config.yaml
n_layer: 8
d_model: 896
head_dim: 128
vocab_size: 8804
qk_norm: false
bias: "none"
init: "uniform"
init_std_qkv: 0.0158
init_std_down: 0.0
lr: 0.00542
lr_mult_o: 1.5
doc_mask: true
train_tokens: 1342000000
steps: 11499
MLP neurons of a small language model. Each row is named by its layer, matrix (gate and up: input weights; down: output weights) and neuron, and shows model dimensions 496-623. Each number is 500 + 40 x the weight over its row's rms, rounded and kept within 0 to 999. Numbers have three digits each. A neuron's up and down rows have the sign that makes its largest values positive.
After each neuron's rows, "fires in" lists the words (lower case) most often at its 100 highest values on Wikipedia text that the model never trained on.

L5.gate898:519498577521539462516498450511531443504515496471473522503540501405533518553548522578519553515461501490465566464527545556532526485501540466466532505475493475483480452550464461489527469472456505462513495509519446521467439464468480494533523518483402477478465460473489477504514493488532502501551464518507468565459471545485585425568409554509447583454477510536580489512479452461497525486447
L5.up898:486442500456471486520490422540578482558526546457549563539511535486518465519498538498451510450467571478548489385476454434467480463424475496498529427465538537517510462492537539428498514541521554555496509468492458485504493499450481482493456483431448531504542494479430489515459473433534542469445506533539547505492500524512534462432509492546446444479454497559473533524444484456536552486520
L5.down898:508456539583498473526523580515497493461435545537460516444515506453475441535415581531542505523484503494415509547523564463492549477423462480532541545468499483405489448487507547479495492558579554511554531505460564467513568475527518581590549442541400589521470483445458523472539510546510531520483569464579519491508475501527511434477479513544527420460505520498534458518490543485449501549502
fires in: "and"

L5.gate1324:483518495517497493507459490495497468554410534458509507441517505567517496538463549485501532439509542461546436482525468568501470528531464552496576493452474386550545529556490488402543523535505571525553470489508441430444520513411447509444497513479497505518537427456485435547480433561545502495424487516591522456531444502476517419483578486482515559538440496502422519502501536525507491496445
L5.up1324:490485496528484510456538450480522486559468528538458516517525543563550503490486568496468514520518538516458451580485555491460448542493503499448510430484339484494470548457505511513515519471512428504496461511453466478471509491516483536493536445456455472519463529541439559454524501518500453479473514442553518541515551534504548504447482532484450522536495448581511577485536491518528465455509
L5.down1324:598508533556570452478395452510480499516493550448606553487535457491533468585569471541477522472499555495495581530392432528511569527535480474502519511412556473461429480568524553433423503444491515542449586555492458489407480511531458468537516498500448520501457533537483544536466485478537549534482540394508467560559534572392466511489497489575547475479478440497546478462475520487505558459465
fires in: "of", "the", "in", "during", "under", "from"

L5.gate989:543570612479559460518557428483545493516513460483411497531499504522533474454424539492502446500505518492470532470468522492499511465466489498443463453486504510501528576410503450489498544455529499526609514501515517514537534473462455485530495526476452478507485546451479464535571476456479503569514518582437454495512474513400461482505508494562464446467552530496476542496449539513512439513502
L5.up989:510465440479519473425485489497599489526487525470550575486538428504453487516475436535497498436477505482447504541533508585540447516529478506522547539470548459564466492566452528509520498533541444426531542563477491467497519547543527504550433524496540551607570445521500526491519512476509489525439490405500476564448512473484570459496474480463502500433531483536516605523591533522549566440579
L5.down989:491492544492484449487540499504453550434494519449521547549502453485509475531558509512468558524556495557545499472419451533542532479440510547439479473505441533462459460475409480554522615480520463538529453508542539501487561460469486476462536438501524531454533478492518509499515468462489410590505481526503507481510504463502463520411548550483520452535552539467498480515486517407502550554483
fires in: "has", "had", "have", "not", "also"

L5.gate836:532475435451518509512496422497564537488529502436522497486545380492520478486485503523584465523535495572482529487470489498511470502536539553469457407582468498451496514523562481550493435434473513519462460481526470501574485470539503530523461450515505529532465442552466535498490429503483522471443486478432516538478491452459445490422496524420551504513509497474493570546435520539476467511562
L5.up836:501500500513550525522469547525541555493506474480450493564547497492470518424539484504529440527429460519526528546488524556468498476544518479522504473433532485476508526526544534482495516466544519501470465532526470540538544513483429467415503484499453534527543584437505550545501590446452503401439548523483422467452485442487475456440447464542491434407457521454552549533486459496516593511469
L5.down836:560520498522566506555484437448543576546487469530560527459555520484456518480473467443506539516488469504515447492503517533523418515500465455515545514474512545456456461491463480482537542482521470586520504470526497486611527520472474390505499461474485492524505492479449459479455496469564526471529526461501484481491512494505483513471563553447524521495538540490451500527526534577506512467516
fires in: "is", "has", "not", "was"

L5.gate1724:523505463489436516468415481547498442563487442533545501495484594458532484460477478469499492469533483431525495562541466518455527477471476511510596500451452467512539439500403530490435477481507450551497473522580508459532521531454460500498544524439528583411449496503504479486484508516569617563543502424520527554489470537533488546538558510521499495463496505476496460495474463554527510523485
L5.up1724:551484480448450512448446475508521469539526473507561487538551492501477510519517522474469490547615518548415478416564479525457488484457563499512445570423506554505454494506445518481425455567523474483485466522519495493506469510573512472522568435453504547522528511512538535505523549415452522536420477441468446517552495478547467546575521459545433435483465507545466520475526496496574498514495
L5.down1724:479517482428525482496557568551491511454511495556583534510497513477570469535508433497451520523472490499488518490476506493519484530526511480493442445501511568572539559523499479558462504441567391495532521467458472535512492501479513565457511536509468489489556528475462476462462479566547465439511522473445512429492547501470550485530466580529567524497469481521576521507459486482514575479483
fires in: "the", "from", "new"

L5.gate1230:551513533516493454495543528493512450535542441579458579505464455587395436471480507477445564553504515483468500414527511429557494453412503525466473523473513573526503560444502553511503512450540493572547493470460557473457467485446514412548448478505542506419529478500526566514445487533556447495450492485484577542504471537518537531504395510473496573397539518511451489559502565537598478520575
L5.up1230:443603516461484504500559539494450438566512470524511491498514403543493426579464466510478553532523464497474474520515511544517472479519474508477542470542545527448506502573440482430465543487541520468595526552478573512474435416469548456494476481483569444475484502496537496519439485470469537511524511576506517509501441490534520509568489518461549499492500528486503465521489524528509508515529
L5.down1230:491441480466511519509500475460464540471550473477491435488513487504434507487506482408499493490574517564469459444489529523494560442497505484595527460514514482507542474469491456464535476455503504457511559508511545528499432558489497490455539523520531510540517518531496447500545468521534516491518450432475510470449484584440473464481530496498493563489526541515487460485574517447448456466459
fires in: "in"

L5.gate1885:561529553464495494553612486507473502439496494506468526492468499471549470451576477506483549445535507520466526511510501530552464512546406454505453541484455499560442520549549487560497408589471480581518510419533509398527546437506482557493560438564507476457513572506469562465542475512482468493489460507457547492452554539531532481435523436456503438443514496453545540484481532476506447536478
L5.up1885:542590573472552520607497424464520541443453548493496491537455458565488498566501488543590512471545484504389468422553555563551495509487445521472491507495465468502463502446447457543500535538474564465463464485523490483512495481442497553493486515522483500445430517487399445450490483501470509465528523459412407508446540552498533496483490442475561458530544446515442483494479499520431576466512
L5.down1885:478478492602463526504519453516559499499505490450471508540502563515551485526554520538512538508453491454497515460459498486518504505513462499497515551349479500519406516518459539490450525486478502522552502486552455517487459544446477541463576520571485499528514561533478492554484475509550542552446486500478431483536509500509518413420417474469507495524430553504466515567527507475506518468465
fires in: "the", "0"

L5.gate1266:537486478556481450552500532463528504508584467468493506524556404445484488513489480476493526482511492494492448493520530441451475470535551502549596570492523536499558472587521533513521495464418547446597549427514565566463469468509528594488567590477519464575513485492458499492475412535523438507543490515459540561414499501463503498511498432477456527488481510514475508473512527427439553563475
L5.up1266:473439436583485545477532502488580453551540485537552507506520493532563480544588424497455489513544460479503512471536456526457542498482545522461487495526524548473565561466473530417533502504510527515506473456522537581544542522430477527544538491502514555498493506482517556571489473503494475505514421437498456532501475492521473469450505467466521542468493549448490460484536471471475515510509
L5.down1266:484506534536543480539508500443449523525461457572515510516567496498463536518501523572523452497489497536545496554568534477463453500508433528483499471402514555469513481568525533461567478600495495550472491464487549441506504546543483510594430511505502560518525552564503499463532472442471481466503494497572455464457456438471511570500541449542458556484592537478456522546496491480508486552462
fires in: "the", "in", "on", "at"

L5.gate1492:495454514528563398537466480514470428522537504493564522421508473597468461563547468504452462474508459443504539525486476490484486410471485548473502470562397484454444507504509516503494524520496495461496504472460476482508444467503437411489443508559523551461520470421550500483518476564519499544442475546479466601491511476568495487478512483474448425468536523526550533551560486504437476527502
L5.up1492:523513483532514556515432518511478491511533480505437456471507475539521471471388462480482469462467473523527536466584497486492465449482492488425456545433532534473524542516462458467457539484506523493468538479479463560523521533505451523519539448559449526500479435455494516470428425453524596553522457550500522525492515534481496521524514474504540478570480507466479464529510568512464477461491
L5.down1492:494503550420533486510546549515490560507510539516554530557468417498549501504509425445513495540543530470575421526499536463519522499545511490477519498500554509468569445555403437528549496476563463571522474437529473505493440551482485443484466547456472510520491512455541527440396548493490542448500500495480529470498502454534437497522533542425505493386563539528540477500478497357562564486563
fires in: "and", "zawraa"

L5.gate2229:453468499558515443496491468546521500465441553486489455546563529506537555496456521476480514460466465572555479497480478494556527539482533545502479550486521518472560507506533525468487512530562590514465535508570524504523471522574440463429492508533507538464472485487489573501480477494522491420548440495493522519461501511480533435411448496500492518389450459555486494462504515450571520489505
L5.up2229:478450487515479455438472512515503483475494520473536554558502512515551527428454459437529561498516481492493494498488532570512449534472500433513511510424556510463526457469497498483503429549541597486520577487475512582506496588545470476517514475517570534478446478518513508552531428491531558430499415448455518504483541474517490424435470520520514543490501452474457475438457521542476512535528
L5.down2229:454519463509481488462450462576496438505531524447562526494434481470538487504482588501506572508512466479491553546467565493512527444472438455547484466481494447525509448433476498406525506555477501498486599450494468496483437531574454488421500447527489484460454536503542514509459470455543474474524544435488523471522528481479481495477483447452432511408534430496487397443504458590462505483508
fires in: "most", "more", "very", "and", "so"

L5.gate423:525489529485508492499525488591522465552532521517424488456533519481508456458523496540492554524470565482467528512541439585477510533436567496513523475518505590518533455534525445577488483466523523572511436505583557536497540540419564555501440423540527516557482558463480475486477544543619469498519406493441508532492403568403464528504536523542538484550421470488469518517463436524463462555445
L5.up423:538502463512521472399468487465557477518521551431460517513491471591517470476480484523608540505543465434415566496488492566510448499493570490488473424467496481528560494507418468424535487480577473498586499474511534561557470529450456545487482469489524464603545493556472528500509485530585507492479472483542458548492465563481491502556497492513489490531457469474479504461466469542549415507468
L5.down423:497484512515448552518409470517557567472544506485546484422480418512506549541531477487452481505494550446484517499438485535514521507473532560605487473521452487478505534543516512481530529491441430504506529562483549582477492540509526516560545499528487494436492555531523447485488436506452424584421408492494484474495586482561473506496491534478436512540523534570420540539507548491433561439421
fires in: "only", "not", "to", "never", "just", "than"

L5.gate1278:521538416489504489429509547489432525474468401496516515555513483531485502472538544544496420413515483486516490503498491554573473464524567451498462468512456497455559524562518512498433431536465519579527525545519501483504535536475506462536509426569436527441498488436522407479476537499495452535491496520562515467565539558481530364493512446416506465470521535469539490540524568484489471461589
L5.up1278:498524471442506529555571466503526592582448484546503555442605536466523466555504504472555532516535543534530537461531549493494570513488471491436499493442516463521480473528471458463517484511478536508462488512481489457458551488489491472559504542509502451457418536529513558580503541550529478555499482500491557587401438452490472511490543490512455459490450463441522486489505486466503455482511
L5.down1278:532537454497473513441497501494437502470463484520534501523534500491418539474508451546473515499528483414501508527533505507534507548458523522533528542420506509524556501523480632493497557560496508456493450495550563460666483554575494509497469541472492521460449464458525470472444555515459574533523470536572547471532502479494438539502486579461518492499533555537407511487515568497518505522560
fires in: "in", "of", "by", "has", "from"

L5.gate2286:511584522496457442479524547487519474492503488518550481480521463524495484469471447477451477533515515491520542551505468504465526470506503538499550519556499589518521449468547462501512484507511522426528448521563536558488484440476445496525479546553470523508443497408411515525519528551529487454547523480393426496473447506499492449566501522551564416539495506556492531536519534538469514477513
L5.up2286:465478543472507577496512477526519565486501441539466516423452464481500461500557551492590490526519511543514555495464544485502450534495560527483447500485525577529562478610476524419402535520481500560536546469517466539531484536491516470488522561540480445476504495495485443513455455474490481464504479477535536444528472489433537467470592549449465436454423476565410486447502587502498540552530
L5.down2286:531550577513523531533455442511508496575459455462429486535561573501503571506522454527552526543438451478423554565533502532511500446485510465478532526531546513509445525483507523542491517589485537510483475559498425513521461498532586457545505470502513562510465539460482474526478509437515465457475438490481548510513503594464526489505549479532551522562464459482523461527460483529513520477502
fires in: "for", "to", "of", "at"

L5.gate2003:513515543449485523496516471465518489412435470516479530521564568536511437522539450512542508542487444494502498506488468496507457513513515508542551461538481529554479449525493532490491515483503505506501505486552532481415532407522463487555498483475514582508526481491484563470500569449562537491517545570519522475486424510508479591487455570508519515470520450468517557463475499394538503548525
L5.up2003:504576532561557524521512460505493503469456483512532584524467532508511482555512446465482580441438540482556548435596544513457495448555448494440554498507444520553519456484560520453485559484507477478471498511469511505477464504480555543471503563524480529469525504496528572494490464479486417507522553467500418489469557508510439498576475500538494485485531552455498502536529511464516484482479
L5.down2003:448497475454477515479477512491475525481406475478534450492492491519484471565460501515466475428488434491516533525545529444471546584466559426414549487443497519485520474530520494505565533538490548592482516534442497482548464585520553474453427519565425493466580479469501531531436417495517492533524421525502473509481552498503485465435548468403518449584487525465500445514533489576508437466538
fires in: "of", "late", "for"

L5.gate1647:491527458530493477456531486447468526498493498538482479569522531487478485505488527516542462441436497531488490533566515458506506562449493482501467565451450532521468514527556483454522616538536492478531436529537524415458514452464478535469446511486533451508477418569518438495450544487481518461490473522525575488455457502522460574559482490549473475567455541566477547520482447536437460478507
L5.up1647:486599507525502411536472551500525491533487469502551445475550496571533606568478475514495478501510485544549506503565549461489468495504476526435543522419439535453505499505454474514590518482482549485516459541562458534494479421528531458517514565455496500473575479523493539542543540542507441511551502543493478457581507511458460493551459541537533480530452524472522495538506488495503443553475
L5.down1647:532449534501518510542440552555481515536485529513499463482535449510473530579517499491535507497437478512524514438498502499473479533551592500532484525516526498503529502535486514498543518521447535463510518502534496520458491529472497479529496544538516503487516524443498483570590494562427496492498523521507500462474501523474466497468513484606536477519497501504461468508439569449585445497445
fires in: "of"

L5.gate1894:453494472425501425508490474490436558512426551502480503512486447518486453507456453481540514497492548550473470560447527469511506531460521440481576550519570501591543461577523508502511542508564514479520471519465509471466473515428551460532438489449460584527485496516518562542442516503485482460580444517469539503466485440475430432478533491539444457438463517506508549466466511552487452521503
L5.up1894:548501592502449457562511456534537563541521468452457431494525534453481509484502543442549470504547474509508532585485520462545542535436538503439449475513506476505554475534470480489481587535537509452469562485514484491505488461524565522527432453517493580432533508407560564512589586509406418565547493540483459507420492520443473497470454544466523468484567448496456494495485449507530435478508
L5.down1894:542414544540517517486448519519456561452509440550506503532524490516497480481494534531511494527461494486456493449503557560527456549459544422522531490483504551477543478551538419447488502545469572479481506517527468496558486503484456489517449472512459496527465456487531510518492524415490494459483495483491486563488588561500534474492471541527437516484516596479483453477520527415456588494493
fires in: "as", "of", "just", "all", "became", "among"

L5.gate95:532487552390485449540480439540516553484467465480493490463504487487501488513561518466558501520542460467515521532548437515568569568467540448510517434480518486508499532492418474518543479500484566501507442536507502499491443478486454485540525489496443480533458540436527552529481311517526552566461470493470463518480488496419557561508476581462540467444541470448509486509453471521461507541576
L5.up95:527484531527451470478519513511527550525463500572485488418505492538455459528518526494469447369412471499437546444532559560536495467578516497528501518558492489535525468467486473503456430512505484453512505526542477550464527467466501477577548536502612536433490537441501588459491464479511519499465474509477479490533418505495501482536507496503455479532483521502484551494481460440524496534486
L5.down95:544563569454477493467516532516443485496432529477519528466428523546549451470445487508543490557487479473567533549529510479484526524534464467540483563453526527554491454524510549524548472487443501493486502405531490515492569511555473545498514504561478473538488490472513573519448574542417586496403528524501550510496445421545540457501546481514473489518561481521495438517571500443512506509487
fires in: "for"

L5.gate927:534467462505536445446463537540506599555491575422507473440490498436532507503539539552518436561523548500478542502491508508440504553501559526527497453530511510554552452484546497531525485395559513495483522455485534500538498509491487484450520526506484496515501450504448523500572477509495467528468412501516449551534417485465565533508541491471594474505506493547524442519461523527486530520546
L5.up927:580518497523550497529532579466563470449500492503489567570450419440494444535484482517432536472510434416529508424495481539533505578529516533508514512396470496530506470461502510546506541556444457524473482499502454502495452490461536515452423503539518512575468436527456443481530499405420472443564534522479459481458514556472505489461415528497494502527466535497509474464425509468571517531481
L5.down927:552480482544454604485500533596469522534428501516553430414447476509584519480518469533433540486428462465494481516491524424464480458427511550471478551506539481551499512520511540517489519433488524527508511435463541484535470495523467466523514483484499526462505426522486510515558546450449483548505535432488574541563450451491604522537448533448456512452475529433547492479464516429461521471567
fires in: "a", "his", "the", "s"

L5.gate2014:568491437473462435478569552440540484472483500525531509472517494525559442404521501512511590527460496536504531533419457532479518469457578560421480509503522523462505531469520464528499546509497548505523421553529411465516461477489518532520511531496487487531516472498478524516493481454505565423494579462465441453443501490513523578476543418519512513460537469527578546513533446480453502502468
L5.up2014:527560411531508547577496624522480406505481511419506518454454470489512394527425482433487492524508452513524460471452478567520429485484540504454498501522401579485506486478464534586532536501551428530503446543427523513478514553438505492430434528525543387485490445495517558567497442509431476526423493581544534495532557520394469449541494545515529486600510512479506531457544611425530555530469
L5.down2014:507504463396512517500550502449516448522495463475531485546533543490454521558482555532525489505457488492503575517438457515495529475482506496587517538484473504506495551510512555497575536495457461529511524436515456490554553627454514473509402482491523556524503536548455501466519475515525480480522525551490430576498582527567500494537484545405496526497531539472498484530475512521534500532487
fires in: "of", "with"

L5.gate1645:441498541514520468442512490493566507505436492497478494460450462357501457543529517515495546522546523521572488471474525498486497509504494497433478519515504530515495508501507481511475520557482518533478554484516487532510490457575483461563496470499484509498576522555570513515441542550510518525504562544543538406442506471496491479495507539474465519529549508484492468453540487439536427499517
L5.up1645:506560492503544547510528572501489446547581546471569500501476549505503495456520479474448565523525522553500546529444526579485422396595442528465441482588467494505486478498480463528454540441474481482485537529531394481429547482535431550440422438529479468518495515437513471504499496455562427439459460481506535422537525517456439563545485529503528486501419591530504512524524522504594464431501
L5.down1645:486536444456540476534536443432523514513485532497476455445493482478533465578503481476471442515508463516539503539470528461476482520502532519425500608525497547443469473491542458495495483512513481488569526545483438451483550518513509420470516539512484520507471414460497501452500520578500413525470507531587499465528467546484500553533446441550563561480560477513460510556532578459520481488522
fires in: "was", "is", "been", "be", "are"

L5.gate842:507500470528477477505493511464498484508499518540529514544412476474498509476412508528519538465508491559448500506506484523557470482514477473512538515466494544478536558448489413459422487544514471467489554507519495556455547568481492524534418564500536529553479409520539586478471466505531503581546490504458462480430515490478440437498501500510424534505521497548471490469475503513495481501552
L5.up842:436501472438452461584471444456501488546507492420499546483453434613476485464477514446500455572505540483524461498447475496485442481484461498479537488472540558551528490483466543433524513502493510480505560495430515520546497484469598498512523483430480567565491477423489494481428498527509461528451540541508541492484480568493495475502549527426560603555499536560445434564547552481508550457442
L5.down842:510479513488543494466481527504478533425513480553549494511538527452500543490421475527492457497552495468519474580490482529501538554531487475471435540455541509392513408532492464500516517531506506530579465504489550514475390471446413574563520496512469455535545535480459530498521497472492479448472536546601465481490520535395595553471469487493449487541497485451526510491551547491520530554463
fires in: "on", "in", "at", "for"

L5.gate1624:511464495517503493525443532524540462517517476524523444509507463540462497503500469586506523473580520493465498473538425516475480522461509541569589518479498591503497463499496473523530538592539477505523535507468492466523481537474462454455461561450513586519477512524497518540484473490468417445524542496496452497468474549492435493480435556546539543508499484447490452487435434501541491499473
L5.up1624:452493553461490473491500481503515533509500501487516485548554532476486465445498438509489441428529466475546567506520506552531513496556464479504517468467567494519561492535501561497513506460456423531452517557497522481486443521547512544551483514474490553438494499466482544485520573458505426482519454474540549502495545540468539446453471513426490441572528463459455525435537484506463464509498
L5.down1624:497490493572528450498484481488532460563506535498479467564555464522462538490503461538551513506440502515503484533511528458503425458508541475496599485433521491482540484415462456419476561476535555464562528460492562422564502564595448528561476536487514537517434447467547424487390544503553498470514524482484479433506517556432479540550510531591560609465470462494541543480517477514545603466552
fires in: "of", "in", "with"

L5.gate39:458523462449488567468448480470511542525558541496546524516535491533549529427497473525451535539533515568457546483500505456469447500514432539525566544486522521483499457521521502507483542526531521462530537489510500475476437512532494524503493560494561560389453504543451512494540485497516491472564522571462518540497492484506499488472463463525446473426481519469500441547472446437549490473374
L5.up39:442397542541529535565532508504424509528546546482477448489444537547491523525640454471495509496499537489575481474517448526559559465502490504510508499512498488544566454463528534463542458577498534464449452537475417482502543504481492551508545488538533535555503539508484445556470508508431498539489470496499521526571495488515447520463478455504460478538486503478518519567465499502466467544482
L5.down39:474555409527489495535530459513471483522529495536534493521496458482495635558558525511474545518502473589437458532564604549506461542473520498453476553574481532474505490522511493414496481446488530516526510451486531439512580439540541529507473556493541537513557505566461580503539460526486497498527456540527563494518489529540471486474532475463505515496477521500491484487447407468550588543537
fires in: "the", "a", "cup"

L5.gate522:492578490449520488520522555453463506536563469448455477516466505519463489476485555508493499526490510492475500508533507479455526483548466475561517533533522531487484524509548540502495410515523465525467491474522462457539473454546509528556511503462532517504469530475553562470551537473485451523488456460465501545550483470541532414540504446432502438554572555549504443414494534436423418548525
L5.up522:556582514515516534568487541520473505514451481511514543467516540490487449491495522502448511481479523509527468530470504552489506504454468507488518511462440495532480513501470509473569481548519515485454496494513507442563494432475485515567479527478411492490433471431588465479529531508487520488549501495476518480512469479524514556467501453502538501495504518530447567512518529462504559568563
L5.down522:498465506466477491468550552434515471506506528519483418525461500521539522458594514508507459547459505420483536514459480440468511489543480487458450544500546427468463556454517486489500482531491527539505547456550464516446556533480479608503464500547475523538486550456492487480538497505522518510493474506553435518410471564468566420480512534468489502491534484481541462474453570457502503563500
fires in: "1", "one", "that"

L5.gate2280:496473539463542437491499550460503534519452508500465480522437587515507509478521505453495514480531501519509531486490491564592524550511431525491429436454411479479476427502515545485496409551544523481563524486524461497546529474471553532568541455551475450510452525512503507520526534463536525587551498504474466489476425504438552392486535511512542497436505506459502511467470539468445509543395
L5.up2280:519517500466498547535528549538492481421524453443533511529445480489520439530509561500502510578492478517480433489500477454490428470482493514467496621500539525492497433549504510525461474552470463518502513500559542473438456541471454418523470466519540505512566532482556532507455538521498440432483507498517498492511547551471455520515525582533484500538456538504557513447486443450462540478521
L5.down2280:491445500455543504539458481516578535448445520501524521516483505514481522505504452528439492420532516543466480480443442500510544509466480481481486449525517519527467461531540429497461493454440456463583461483589566519466519470527461508513476451421587498475475504503506457546496462530525499521517404571497570481478443483536492494554516492558422449477579499520492457542479522487595540501393
fires in: "the"

L5.gate1316:524482509540525410573505539570515444503467523424534449512539532592531469494480477499531524429528499562507417459455539503538502497536567524490532546552528526539553567481502513538465457591422521483478504484483511565396513528518443530554477488542511464485471541433458506536468462451555455480560433489565513456532480564524452469547519508453497553457523465500510585521468526508465479523389
L5.up1316:529551491459528503535502494544473499447481546484508536518490581508396436475491428489481534512485516518469566487469492541517613503516578505508480447536507517513533531512479590548488523399495524522467416471490491472456584524426485455478540544515490545514484527500464522488509471509520551523449395431552501467524477531537506517465513499446431512454470460454441530562395537496469473506506
L5.down1316:475431591634475497530529495577511561498489500521545429471486555541435462400553426551495441548504460584516524492485483507473459472551543523497574450499471549567547494545502572480464500514430516454483488506483420515508496520479437429585407564536491490461404541478523476493486474512535440495539505454444495497495423446534478570499441477512526524472512481433425432497471481581531507497519
fires in: "over", "about", "to", "approximately", "for", "around"

L5.gate1301:519556510456510565416551541528521505515443500461463525510486472459488459502521597513552494470413500520542462498463477508451460540529563576481506456485475503598476454528534449491552506568532573506489485509433461445476583485572522521510490529520487544493493505465530542624485540460547529510448492461535531544577494530500417553503603475504544480481459585577470548522467543493470498477457
L5.up1301:498475567513475501470548521480491517451500558512451540511536486510556464462507418414570541507510527502442534467474426458578465504535548509530523503544494572518478546484501522468474520497497438478497495493459481539479542474464458550481530560506462462502479547504475480496527533446516524518420461481511501493473440531569480538457512559538431511488493545502544554484510471460468490574428
L5.down1301:507492573583486508541527487427428448533498556591534496519495410568563517490481534482508492440476456533457464456439506484490455521467461492484460579473577446517466482507429461488499498468559501528493545448500521541493566519455525514484507554487503531550521492441503512464503513464517444495491465526482440460495520502523514432586526506541535500532578507531506504524504510461511566547535
fires in: "would", "to", "could", "can", "must", "not"

L5.gate1726:456502527533531458488460455499545426525584457514522559561449531461523453450495484529450471524472418545509622515477452482489511469464535510468419514527502505539481438522519493392485499485462552485518525454460519445510463458476468503521468535445465455529495508560487531508429470503501527506461461468505413521543496503486505573525497501458480503464462511498499441524467463510539515501465
L5.up1726:502516461492493532480479521497532402477549416591496522440547454486526460522478456546561482556469495495515477397520443553557488484428496486509603493518495499469564480526518426482509535457563541476549610511494435513486472521450435566476482554451469472541442472533517526499513469455477512554503525518487530468596558522507505543509419570547476483518484523515525505495481566460482493459542
L5.down1726:508499510507465501471518475520466458534438501439517546577495582524520528556529524543518552505395475506446560507491470476432538461506493501533556563449433477590463482497445553481523498505455515448486513488503502500541516430498555527557476469507520569529493489521434461477497580522500507553541509427482535515482465541465523455533525462514452500483486483433519463527554443454481485477497
fires in: "and", "with", "in", "of", "by", "to"

L5.gate1282:503453576528478585563484512471542508466525522485424521514548500544524581484596408474517518497501534522444543421566433434454570511523479439454473499460466515450448497474514483532501571526538513529515447473485440523489497496547456521543502524545475426483554538520458486510455523495459497533458477493481558496517463511512556503412471513453481549491494457497544542465476513487487448575481
L5.up1282:496498525507497570545529537482525524538481569498451549530532542560452519446493425519505500569543517461511505506491432429498493525507552513488552459516411510497514444466500470526558464587510490499530414559522509476524480490578489440510480529545497468451523536495442488521453536519467487581522455501535521504491514487471507479493441476504481508518534565514518523526504446449507456532515
L5.down1282:512460530477473484509463487492497469487528536447462463567463514466474491522509496482505406532483514525527518532456468566508534520580496444468602490499581531523489481458501455482508537483530517526477457455483433504521524460528482491514454531462532557527496466484468519458500520604467485485492606491487569372519500466487520457447533496513473481509454434605483526449427540485528501524539
fires in: "age", "of", "to", "out", "number"

L5.gate1593:486465441469494555414465511533504565516556456510554533550517512447573425549431490490581493492541472462475475506448454531490515462440520505477478484525506472534552447466518537490538511459513545434516488504469515481451559514498485484459549533492528470420483492493443443464451470557447465510424534532487516481545509496429489436534507499455487474560554493482424426491564523501461552471548
L5.up1593:490461414564515488531496514432508484419509540469481515446475529466470542504440435530482517507448492462556470476489506545440494469441446499489576529533551463550456544465534479495449491475424568453420519558422522485475440474526528508527529538514471493492503451495543460498450592501559366510505532462449431564488456551453420462498481541452491489565529543576462551549443510566514549494425
L5.down1593:491465515497516484398513541529529537497534489498553540498450476496517523558489596454589500548507490432596492478489495439493515505488474593515550504542533580448558493513503533422461518484587522592508481459470522482530498502474469559542503536509558412523512495538526491511511452535561538519556491427446515514505491476479527430514490476516515498485482499525438465519546482517528549483520
fires in: "in", "from", "to", "of", "for", "on"

L5.gate1337:490521456494432482544466534496475542569562526508468539576473504508470485542443576414463443467487470484475527504528496500521570527415522512451533451515502433494579517477529450506502518591568466468519463501454535535557500445469467435481489493529575567551471564529493540542463475597533482489577477447443516528499494474479470462555500513477533494579512489502436531442470575410445500503543
L5.up1337:532464462527492470499563555494489520615500559511496520484449474523564567520466495521471593452525522439494547520466549466499528489488482463494505526541521607463485502394502555518512506520504514462462509444464455620516510442495511490434556495582477540417496456451491509502473423584478439487455448462482470526500489533504463501480506530451552504632466512529442496490547521457489503422508
L5.down1337:525506556501503579518545512529554521488462483566545540451572432563529516525484534512581499519403470456534474529513510506480440510591527519517556474414586436507478496522517491543481458450534503500493546573584530470512459462520514541494454565407507515457590430511398505531464525480488536450501483472593554465491579488507498502483461469502509526552510461498527512524498465486505484513535
fires in: "in", "to", "for"

L5.gate1614:464506487431556508455407520469514530447469462551543495505523486554455499482532524565527488509565518464495475529543449479495511540552404475471503491412559520452517547518478481537532472482537491525413412526495523446501496612469473514461523545550490459436510479504514408429484531506477562489582485462445527501472577535524486499458504535486477467481589532463540480481481523481485555513496
L5.up1614:477546569460499520464496436558492513490404463538498465554503469522472549527542501426514455496479511517465560473481454519516560534507537456518511481500511525486578458436475548538531533446464543477598489589484495506498486568510537450516467470471499576472502498440548529439499437463519511476509481506547492497400519471501475584406528525563510588546551452456456496524555439572461502475506
L5.down1614:505462492433432562478506547545485537450444472522510540562434534431508453521529510453449459459501418510482509516414507509503495474476479453470551496401499498529516459425522506506482463510523501492540468503507506411510607484560564444511579502379501503564458500517513448549482470489519437459447495493480578457441512475545458456509473542505500536502521504487507421527547518430480498553479
fires in: "a", "an", "is", "the"